{
  "norm_eps": 1e-05,
  "init_std_up": 0.026,
  "lr": 0.0251,
  "beta1": 0.95,
  "dataset": "wikipedia_en"
}
MLP neurons of a small language model. Each row is named by its layer, matrix (up: input weights; down: output weights) and neuron, and shows model dimensions 16-111. Each number is 128 + 24 x the weight over its row's rms, rounded and kept within 0 to 255. Numbers have three digits each.
After each neuron's rows, "fires in" lists the words (lower case) most often at its 100 highest values on Wikipedia text that the model never trained on. A number after a token or word is its count.

L6.up524:122131120119119066102106138111184128077143130125085044159129152158137155138116130091107176119100169129115100145132149124096161120111106089114106125108125106166129114147155119133133089137133118121120112119119151148139140112122108135129121173116123103185128172177158131132184145147092160137
L6.down524:117151131118135136135117154154161169097115116149095146117130143143094114171157144145147146098146164140139128154088092148173142088128128157096086086095147128147125149132155088096114126163102161131124143148138100096118177102133149090150106123126179158139101163111128137109138102151115124142
fires in: "they" 30, "music" 8, "similar" 6, "family" 5, "simplified" 4, "museum" 4

L11.up134:098147076111165150159116152095130136147139095120148117119127140104116129158163138103115145143123079132135110141107136197082108158109124134157108156126129137122158142123172092087116133103106163152183117117092130147124138136138110111172082123096136114138105141138136155087167129147107147129
L11.down134:102143078112136159106134175116154155108125102123087113144151117122153149115115133093131139097167145098134135136118134141144078138117110143155136090165148125095146146128115102121123093191097139134141082134122170121125147126103119117116149122100137160142118128148142101131159136169143141110
fires in: "named" 17, "became" 12, "known" 11, "appointed" 10, "as" 7, "made" 6

L5.up498:147150117123134139174107187158109120163106121113118161119135122109126116128123167137097118140113118154087135134115109125127073118138064153143096128140116119097111136143124148123153106166209127126121145139093154150129112098170119158089146137098127122113116143128134144120157115097154129125
L5.down498:071096114128141139147150099123113139144124103114127134133146095130092125129118124108148124138114145105127171106124148151165142131151115172121151124147145121127159142155105145135160150128134136099100124130224132130095119105135077138149161184122137132133090140140086092133087084137128144079
fires in: "after" 37, "april" 16, "may" 11, "to" 6

L3.up67:146110125110125113150148115100122091139129134137205161111151145097098112140101151106125091139131129135153150088096180086130130116128125124101148144110115081122119120085150120133118144155111133106181118185126181106089119111133177128148150099111142159131144169120110145187091169116167129136
L3.down67:167171120139136136154134127134150139111153141123107082134109122116132099142158107113142116133115142155135173159103113138073146118112119139149114183095114101116125127101127135142167087133079099122078149091129074158150089093150124145090173147162168113139084098097107153086165126150094116106
fires in: "state" 20, "released" 14, "release" 5, "estate" 4, "motorised" 4, "areas" 4

L6.up157:127131147118101158126107146124131126090153095130110125102096174149122107152157126137151115134124127132098159121104105112137122150122137090126086120126130126131140118100137087125130130108134146152139144140160112162136146099173086153154145110091173109166139104168155124164155152115129174096
L6.down157:173161158181095150131142152169153120157145100145098139145131127078158165104148116146131151118136139107122130140115132103147151115116142150145102152145160129093139122151117127115146130126080133147128120119139163139093121109154101102166066176112099143116128145130121114131150136096181128104
fires in: "united" 39, "charles" 9, "thompson" 6, "marshall" 5

L6.up409:104145154135093168142089160106129111115127114079121155151143153121133122121135152090133110117126120122159156138101131109144116152147143095188147080133147137126132099150104082114146174187130193134131083152133144113138107090152110146093130106140114140135114112133173093132133138156147127162
L6.down409:122127102145141117073128136090104110100102147093130127156119130115179132114095128174139117091161103150119132144155140096135127095127130140107107125090177113122172123067148124105174124141181127101126161144130125139120163119141098103115124116144144184115088114101150146133110145123125118141
fires in: "born" 32, "made" 20, "french" 10, "bronze" 4

L11.up73:150167126123143142147108137120098137175143099096122132201121134125113112135121105109116118100113122163129148123125154115115134115113132155115131127097081113158105140119113072109158127098110109138122115105134079158119142165141101121163111086158126152141117139084092170165089112152143105150
L11.down73:147114108115134145174159131139105096122145031147140162137137133155134122168154131137085102147126121118119139112117153112144101119100126074159096111151151111148123122121162149101148127121158128136162155127093110107180159110156128164147139154142099121139135140117077142135130115142126113142
fires in: "film" 20, "championship" 19, "mexico" 7, "municipality" 5, "films" 4

L2.up511:123138122153163081136128137132139102142133105080147105100115098125141130137099171141128131090109150141108168130149080133175086206097132108132090135126129086117128155162095120128136120140105145116112106081101140116181121140166188136125136149135098147167117103149182134159145115133129148114
L2.down511:117172086141106105121137151104133131064097096110139135114157092131144132104099119119139144124128122125150152162119104111118151124138137091072120164144083088157091103165152153098096138145111149118169103138093144056117131148157164117131161100165135136136115146113121156139132105130134126133
fires in: "music" 25, "museum" 22, "mexico" 7, "muslims" 4, "next" 4, "baseball" 4

L2.up503:118142153091171136139136146128130115121148172144131079122127117105163143131126132122120154116122173139103105161087123129123126085121135136103158160085078136121140101149106126101145090101110101154115163139136088128130105140198131098138149111158146148111164129138065131094110133104107128109
L2.down503:138129138094149100120115119123167169139143152124111118134167093133137144139104113133099113126157127146125131124117086123164123123134111147079151133113109139120102093142088143167094110124122102098114099131163137141166131112134146121191140147149166107153144132103081139143134148150164131132
fires in: "university" 22, "s" 17, "its" 14, "records" 4

L6.up56:118129121130089135145158184117073095161142153112114136104074096121115131157136158102130121095143146052085117127130144135132126103106113118175120142123083190121118194126120131093147139133124128211145137139131156140095098122131111094111150143097119102118124130082143165099099124101095159138
L6.down56:161080175153167114157125105092100100131185143123114119104144145123105097138118135161133161132138112138104122106149129116141168116148119140110169149082123152080119143083134132115080147134170150128099159095181162128109151134135097145140111147160094098113127147090133130094119107134157130150
fires in: "on" 26, "after" 15, "since" 11, "ended" 6, "became" 5

L3.up561:154120150151098107115104116132139113139149147138110155160171112139140108129079098130116171161104095105101123123130126120103128127154132134147193136115133129108158138116086123109168186093123107133102103124120098085115158106127101148133164145132120109121156132130165167139099065103098163161
L3.down561:129162123174109098103127143146076130080127126175101124113129108139110124135165134121149124113125150095108110166093114141141147121110138115168169155136130123105155065170153173156116103103113112174103094102142081130114129115084105134161131092108094108147112112102115141101121123150141106158
fires in: "until" 22, "had" 22, "republican" 6, "racing" 4

L5.up787:143093144129118104091133112139128112185146113121125127120157133122144130133155130132090132119135127122130138090129073119095105148127124175120139111144146135112115106178105148100119114113084127144112129150115133116135159088175132116097152125136139121092115144124137097114122159106165125130
L5.down787:121142099152110129151087126136139147136133130130102105183118122093143166094140135142146149119118105116131068140124108122137106096068142147122122163136124131132107111152113151166116099134118091139174130109105180129096107147146129113109144153141148122094127159121074091152114119137153101107
fires in: "police" 11, "german" 10, "performance" 9, "performed" 9, "germany" 7, "guitar" 6

L5.up288:144091151172120108148142155081149137122164169138117131129129150135111177116117148145134129095112119121155125137147121107144129152167111121148058111134123145115096133164086131114136126142151153158076138151117130129094090098148098124140115125132144108138145119192158149115158141175135135162
L5.down288:154089126072116158109185160117138175159146161164173107125144170120104139142144152115116126142183092104151137124125136128140113131099120086196148136125150108159150108161082147122117122119127151102117129159130132131114128083114139123143087149110125112156172105103131113135117148122136136131
fires in: "including" 23, "such" 18, "french" 10, "include" 7, "best" 4, "men" 4

L9.up849:121101090138128124108123159107154138099096108126150142132160140170158176142169133142129150086135109090137107141128113116116112145133111156123125092153151133113116132149127097095158106143157108118149077075163134075103117117146122135140136161107113128082162128178115129152147139145130134118
L9.down849:113134133137115150103109139110108139144136068152161134150156146112199118117160162098111082124109115157144106081093146123099133141161136130110102115126104142174168127122170098098155170111132142089124120121130135102076098145129125121099093125114137115124136131148080146103139119117130116164
fires in: "at" 36, "from" 16, "as" 11, "in" 6, "between" 6, "on" 5

L9.up577:147143144096161100141136180146121111111130113138129087129115139138132111135132157144120148135109165113120136144150103122119123128068111145136175143124099145119102168152091127158148091149154111118144168148098104108140141158129078133120116088143104156126142144108096093102137130132096131113
L9.down577:155180133143173156170116131128112138140109086155094123106129132156136128107092111095132123152108137095139119127129162130166109118142117115140120146125130095142118147090141119122152146166122150129105141118141122144155137152123138118175175156156074148102116142158152127119092110162119136141
fires in: "that" 58, "each" 5, "this" 5, "how" 4

L2.up682:145116178142146111125143155121100141146104114113090169101118100157135123152118126112113127149145103132124123067150084136086132075128166093133136133126140157127126080123136117141130074134125147141144137122098163174142127085110162140120135121090132144140102160127132153180109117142161140143
L2.down682:160119144133151108144129117113064144126149082148128126088098133143091131111115124174111124086150153071133129118120135132115108115168148118117109145141132136132067126123128152094117152109131107124145124080169123152119141136128137155114139148130117109092127120142099128144076139117118156172
fires in: "german" 15, "moved" 10, "germany" 10, "management" 7, "manager" 5, "kansas" 5

L5.up49:172106139180141102097141126122145104112127088144085128130135134138151151132136128099095162110151141081172149102121124137135128121090122121121113126125120104128117138144145127125123130128106129087104145122125124109139130157131104123105112111123127122146063149133137077104103139184169132144
L5.down49:121170114130127153111146129120116154167160109137091084117164140135093135129155165128162213143164111110145127155094140159109158113119080105128155111137133124107130142121138136148139158146084129130147154111123145154073161104135114103101128132101131135145137106116152115105123123117126161142
fires in: "born" 15, "men" 12, "children" 9, "such" 9, "senior" 5

L2.up489:169098173108139103086140130119163103079155144110151109125091114146127117070107125139116120154124092115143121164130114113172092145134156147141140074113154172122090129125150118156130105135084121139143140161125143147098079088137137088170081118143127176096132168159135147130111135148117177150
L2.down489:169114116113178154094134112151129143141113144098107101130114166149107092117168133103161130132134138107107100115126103103114086149122109113107135131104126129137169159155156120117123167158126107127088187154137123126143160121115128121124133116180130115128094143154118113116103119124152129137
fires in: "military" 17, "million" 15, "miller" 8, "murder" 5, "mid" 4, "surgery" 4

L6.up395:095112158139081140120145124143118138091092145156147102085107099130113106118098140176122156140139104112136105114123113155129162168136107105168131092154169117146149130112135115146127125122163125119165131115150137156129097111094109103117115130113147133157135168117149075141153160103106105092
L6.down395:150113091127161127122169137151104104118118109151122124129115114162130115123134103124174113084149092133116130143166127146120102128119116120085120111124121126160036173147122133142135127131159138117122158116086153114161126144156087159168124128094167088133112171111146146092134131103131117065
fires in: "while" 19, "however" 12, "william" 11, "half" 10, "flowers" 7, "williams" 6

L6.up66:087111099086115161093141120103142118154106128148111164109111111125130110128162127136117115120149130109091124111135105130145098141092074118102119117150144123151120187116098101144107174104135126147084131140127120121173122164099167147188118160168139139112172156160157157150101125117106139119
L6.down66:101089136121112073110099190090087130139096119120158103114124110109160148137106114096111113123128114072101119119111156105116103140110150149056126150131153094125081155138110122087118164133129182132148151124124180088144160140167113124120086098076117136161122113164144129107134115155127177138
fires in: "not" 21, "no" 14, "with" 13, "located" 7, "used" 4

L3.up758:139111120143087155107138098107141147148138145139147115150153167155147120139104124093103113108119134108123124147145115131126109094150117152114096147158123133115146150129093146147112156137125150078155077138128106102149147121104137131117164095106165124129115134135137134067125108141121125172
L3.down758:122158121150096151123108149159115121133115172147111138117118154139149122130160094132125109156124087144116174130135092128116099135103140125135149130148143144034165165140088168158120126096147149171097153094145133134112109103155126159130137121121139128185131114141113101115135145120135156151
fires in: "state" 36, "president" 8, "category" 4, "hungarian" 4

L2.up532:111147133159119144106119153127112136110143150134175119144126146107094103130055164130125109094134111127130117113140117163118123135106137124114115132173166106138123122115103095096125125154103150144113156129079138126160108140132140131138152117133090105111107161100075130158140129153130129161
L2.down532:134134165116137128166139125149115159075108102160107126161087115130135128115097140129150111170158156116125166152113112138170174143101139099111142139157108132129135099174128119110126124137153104088086145122139093153142144112171086101156098089139090140139144103130128130142165102116160108111
fires in: "life" 18, "language" 15, "limited" 6, "languages" 5, "recognized" 5, "regiment" 4

L2.up499:132135100142075130121143156127149164147173171158160136142128130127123102092103114171089117103139118150143119140113094147146079139150154139111120083122117129131161113095148081129132148141142157131149122139125104073094112135169113183185114122128138090153154181142113122122118108144108159160
L2.down499:173150143110055096095086127073110161127099148088161147102090147122165145111085126084121151144134138103144151130177166106098132142107099161121102096092127113096170138137138154149131122118141147124130137127117125148087105145142139109126135147117128138155137133145122104115144160201137130119
fires in: "from" 47, "game" 14, "series" 8, "mary" 5, "short" 5

L2.up819:094125089110140152132130150135138130176118179144111099063098111128127084126138093173147097107118117119157154119112125129166127103134159125117112144140100106161144115120091106139163136108128163186114097121173171119135116125110125109165138145086089127132117139087117133156147101137116153130
L2.down819:180133098105146161109136120117171146116114147140123109064111141144147138095140145100108151126129124102139134100115093132091153136086116145125114159157068111149113115104153160156139096122083117141145121090160123154107108131135176126159147116157117114161139147106108162085141148128131134119
fires in: "career" 32, "center" 8, "conservative" 7, "college" 7, "power" 4

L6.up604:084104122096147145096124105119173113126146103110128154170141157165117137088156140133141145114144150120117102103117156096186111101108151092124152104119094065104156156140147111152144087145108124100114149169187141136091111117160101089156137113103113118164128190133121134115140136106143177157
L6.down604:165105114152147161134112128145153122083141100133163095117105159128123136127148172142128128143179130138107137117118146136113165149102115073131079145112118135144149105120073081071129116152115121152138179118077129105117114142126139148115117081098136124136135151147123159105134128143158126134
fires in: "but" 30, "more" 25, "vessels" 4

L2.up46:128112122132095121119116145139127140175088070126140149092109144129141186128118125116151146158141079113083104106150177126111127087122081142112119158138122149112126102113155134114150153102100113127117129142148114105161115134109112114139113114096148138101130095113119110161151040138161141131
L2.down46:185113157111152150135128142141129136122099112111117148174130132084135111137126169127105097106115138117131123096133131137151117107104161095120156120146111132134190159110129137154174115111120125132093157181116141114116172138135145126119136111084135156147128099151090148073133110137155082124
fires in: "south" 28, "western" 14, "southern" 12, "southwestern" 4, "worth" 4, "pattern" 4

L9.up592:107163147117187151126119132112146150139161168113142143121155107104115093118104138099108110165157072106128144102122159140112075170119096148099169095102140163139085080145176136118120081149145126113110119129135154133173142090118112139094148134106103145164115115132110117135157130119124078139
L9.down592:122105150182129123128056157117133149137087097120156156133150143126143163155138155120156129125105147127125107082096132165133137108109135126124136151140119102140158115111083125111133127137139121119155107146135171160107094148144126149141128124139137129125117122115131148129081140098158165159
fires in: "some" 14, "his" 11, "main" 7, "different" 7, "of" 7, "same" 5

L3.up885:181115124123103144083112104111149119163141116135127141128134176116122085141094130068127088115099118135150120106142094158121117109118134156152083110178123116096140145153127123125160102148109103116125118119096093128141101161090121154162137118133148158147115144138079130170127114144142142133
L3.down885:166136132098148179102117150111124143137139110152148126128139113123123128151108122153127108094096153137129143117145132157128116121119132162104142141055135114129171148143118084161155047102095184108115183132150136132155128113117101162164134140155125127109081129160119099098142141135065146120
fires in: "south" 26, "southern" 12, "represented" 7, "season" 6, "new" 4

L3.up463:119132142166135142115128135117172139144161135130152151134161095121053138123153196115152145090103130167162115111140089119093106157130151134125128107185129101110112150151129110147162162145134104124123111149150123141114066107121120123115139148092100156097166150158132149099115115105121126142
L3.down463:130120113127139096125102150131140108123077154072125136123123132135115162106131104162112174126124103105100100157153164137090145130111144119118142107090180137102100116113131168141126140095128082132157105108114133139142139154156134128138088103169134137098148131136111126138116135141109139114
fires in: "against" 23, "named" 17, "signed" 6, "games" 5

L5.up834:121136120129123131141143118134171141159154143143091118132146138110164094139122145139143149090165155122166156109139154169101150111139152096124171129135110083095170120156139103102136120138137162176192109152127129073113118121086126126138173116094069121097152160129124140070135138121122107174
L5.down834:114094138104162150137115110150146124168076132139143145170147128084119155126120106126092125127147157126162152121136141133134123186168139127111144153149126123145133106133092080130100091137106128132107119097142150085125116139122100166140137154094154134128141085144141133123109133105117115166
fires in: "later" 25, "local" 11, "reference" 6, "referred" 4, "limestone" 4

L6.up816:164124056144105147131128151151139097128156171145119086144140150152115111090106136131127125128111159123099160172128153080115141171104154164145138129138117166116127143117115133151149102172097145140156117136104150130085124145146148103143108134086090121128152144140172120122132143041137126133
L6.down816:095176130147143118203095176126140145133180107137119146144094138110155099111144118108133146204138149140076129136107146118140149138055084149130102132120131093113127148132124125144144104124118103131122091084133119113135139147140135098113145099141091181121153103069131143146136151148101104143
fires in: "they" 24, "party" 12, "republican" 12, "family" 7

L3.up161:135121112136155123092072118132141126143166139112146115134118130158128136143144113198114140177134112160137127125120173119103155114118127138166163109132135126106133085099140130150099102155111141158098105167116133129144124154112132120150151114131100116145094106147102118081135092098149129131
L3.down161:113133161130144120102145126136113111134147113126167123120114108161113090176149127116160083131141112141105112120161133179119152127118155115111109193151144110149105110136126194105141143129094085156110118096129125112091125164128149101150145155112084164118085111116110106126118106110127116099
fires in: "which" 40, "children" 9, "child" 8, "childhood" 4, "different" 4, "performance" 4

L2.up474:100129138135115056095168130128160125136160188127115156147126084150159116114155104148099108157147117148158145104126156105165115168120153132150110125124137123068133131121071109087142166140140108113085152118134128139161135115140125118087098084107117100131095153101123166133154154109092133127
L2.down474:123129100094104092152118100098135174114119162161141165107120088171101140139188135132167134136126094124091121108149153161129155117139133165124126098156171137126132133163123127190083127117151161134152131116160140118131134114141126130119112110174128085130117126126099138087114112134112101141
fires in: "including" 26, "a" 21, "jody" 8, "include" 7, "included" 4

L3.up757:129154122124171123121168106120167124123094155098121118135101093142114142130122157140141138098098146157142107114124085165147123101068158121134147143145149113115122125155144101167132099126148117090128112138143133122143119146100175135142115159142163142114126105130136159096104115092098144114
L3.down757:180100111122144093146114110118136099124107172104115142154122091106118133186135100125111140103116171140121155123104103174153139129140126132115142118173134151118088130109136158143112113136100144152124163146166115137074168137117149129121138160146103124091137168124144135132111097090110132105
fires in: "is" 19, "english" 16, "england" 7, "although" 5, "isbn" 4

L9.up495:133112127145150142092105099130148123134124132135120114116143129112146103096142131134108112125126129123132134110094134144109119137114109143125124136124078128144127153077116074147168123106096131158173101125095120140082123076102167115152186182136139104107165153110140117129109150155107136086
L9.down495:069125126183082086153128130099161131157115121137101124125153157167138134115111114129186160167069123117117124114070091132125139118174124145134153135115103171107106159120173106124156123097106162119112148138127119122108118108123169110113156177073129127116140151125155093141093118142101110129
fires in: "two" 45, "twins" 5

L6.up301:144133127083131143113132153082112096156102194080092136140111117141113141193108122128143146145112115135174109104110136145149130133151134179125117105151140106104138153139146071106121131187141101131116097110141093173131106096147140106127121154123135114094187144138128122105102136077143148152
L6.down301:122147136121109108143109142123147100073156146146143115178078105134139102128123137134147135108121161136147152170153078087148087132154124127100108132174121127124158149117137124131104139109146101151132132123116135100142084144154125161159111114140146132154088114135134134124140132157113089126
fires in: "published" 13, "produced" 13, "finished" 7, "established" 6, "released" 6, "killed" 5

L3.up513:120106117089106140124129144139141091141140109124121120109113120157125147148121160159132146120113129110135106111162119116161142130147101152120152078131144123142154132129109124128148134078065110161132100155156141082108129108120127129138128160108115093123132115138118110110178165143095154139
L3.down513:124115176152107131066138142121085127123153131189083145143170143131157118139141097144147106087076078107161106127104114166103129114108148143175145144132092116074136112151114132107076108144180129151122107125114126111114132136109123111134129148078129097110101131143100152117120097181143098138
fires in: "with" 33, "of" 22, "an" 17, "than" 10, "a" 5

L3.up596:093122112133125105139114088132106106097116154121164093139160143106133155132126134154148118109128121094186109091154141096128125090136119136114123134138165115094128087155156101119132157129099145093137126161194107149145092130154130101132071124131079056148146142139150100150121138144102158142
L3.down596:106133119131083175114153146140133108130132082111149150144102137150108149141122150152122150102126127132107170142139134097121159095118159124095103104135167132142153116147077099116108122102091121097135163184172129149124152119119135097088168134125114150141145101127127113114156124147115119143
fires in: "john" 24, "johnson" 8, "charles" 6, "journal" 5, "manning" 4, "khan" 4

L5.up637:146141129101101120139122113114128166133158118140118122183159131094112137159151104104128080104087091110125131155127156136091130166117151129172155102109079090141131071147138096097116109139102147095159126111166092165133099102121084148116124102138132123124151095145152134128138119164120150132
L5.down637:103166131110122101146120149110136133166105098130130137142087119150095170122156134135119112137123144148108101130129079139149120112137094169172096159146070134105131117133153127174143164146124131150070130091118132109171137111100165088159140158085169111096135117150159141114132104133165130157
fires in: "august" 26, "scientific" 10, "october" 10, "november" 8, "science" 4

L2.up802:085095120126159145157134166150106118143147134146101088141120125116127106122109142128136138135096124127130123127153105135144174083079144140134158117179120118112134104073124134079149117090144105148158144107116153130157146106107114119155133115139134123143160159125121112181152151136117139125
L2.down802:111112145160092138141146123075117125153120140114144098122141130164156130121151154190100092161137109120120109141129134142126152137086094117145182146113182107148108114160126082142163149137151087125154137072158114098157114114137096151159163164144085127112115141173102144136118103150133113093
fires in: "before" 24, "university" 24, "that" 14, "present" 9, "presented" 5

L6.up125:108152141117121149104146148140137152113078138160109124115103139153125085179098140135092122088104144112109138117177137086142090118144109108138166129205142156136153122201134115127112136116114151175101121120123120082149139120114132111115118125159080120114139094148154076120140152144098099144
L6.down125:120093148120118123160104126158180096167132102136130126159138122170097116153114186142138085110116101122130086176090108129131149132147121124155131153079118122131128161137116109131093163148155099123147164117111163079128126147097104141145131116154115148165113117114150141141185112130100132147
fires in: "have" 38, "called" 6, "had" 5, "human" 4

L6.up561:148136118161130109109136166136136164100109116079140149078137120099126184110129121129144142165112153176172120153146109146156078114125102085120153109136145156108137111093136150164154103098086106150132158107109165131180144078086120115112145136142130128112136112096133140106150144139103154115
L6.down561:095132157118146112141120134100125121127126088161120151156160114095098157135171098071095111140119164147131122127114112128163126105118142168104153083139118151118099098079158137169129149124135082115156159103112161153123115144136105137110158144156139144139139115123098130130126101131136093148
fires in: "he" 53, "she" 12, "signed" 10, "french" 8

L2.up34:195146144160143104116094137101092132142126153131128118092152160120121101083135102141174117162143115148134136141125114116130133110125118116080134175117124099106113121116115126092145129123119120143119110101149096155147102162161138121151097158164145104146155101119139135140146136102098130086
L2.down34:119122107125117120151117124163128150135132119174088123136137119164130094141117134125113118165078089157123124160102107074106131137130146130128129144126127136133132077107130115116136114135135116123103118117165116167168107112146124122129132154101121108081122140119103142127128125157122130146
fires in: "united" 44, "rights" 6, "position" 6, "positions" 5, "unit" 4, "partitioning" 4

L11.up639:129131146139076098110134097091089098122112155123103108144140138122139080150084179121150138132132099136148141137136143162108116173109109100112120072153118117096097138113095132162117151148146161180125132151138085151120149095116132119125103166124136116090147125172124158130115138179124131109
L11.down639:118154174140145141142114129112101110152180172125142133162111112121113121108108119108138127150161113145101140184129163126102074102177097112175096108116109116121149168116104098134134103144114140171111110138148101171088201154090124131188131086126124103101116120125087161125137132086138115081
fires in: "second" 24, "built" 7, "building" 6, "production" 5, "finished" 4, "established" 4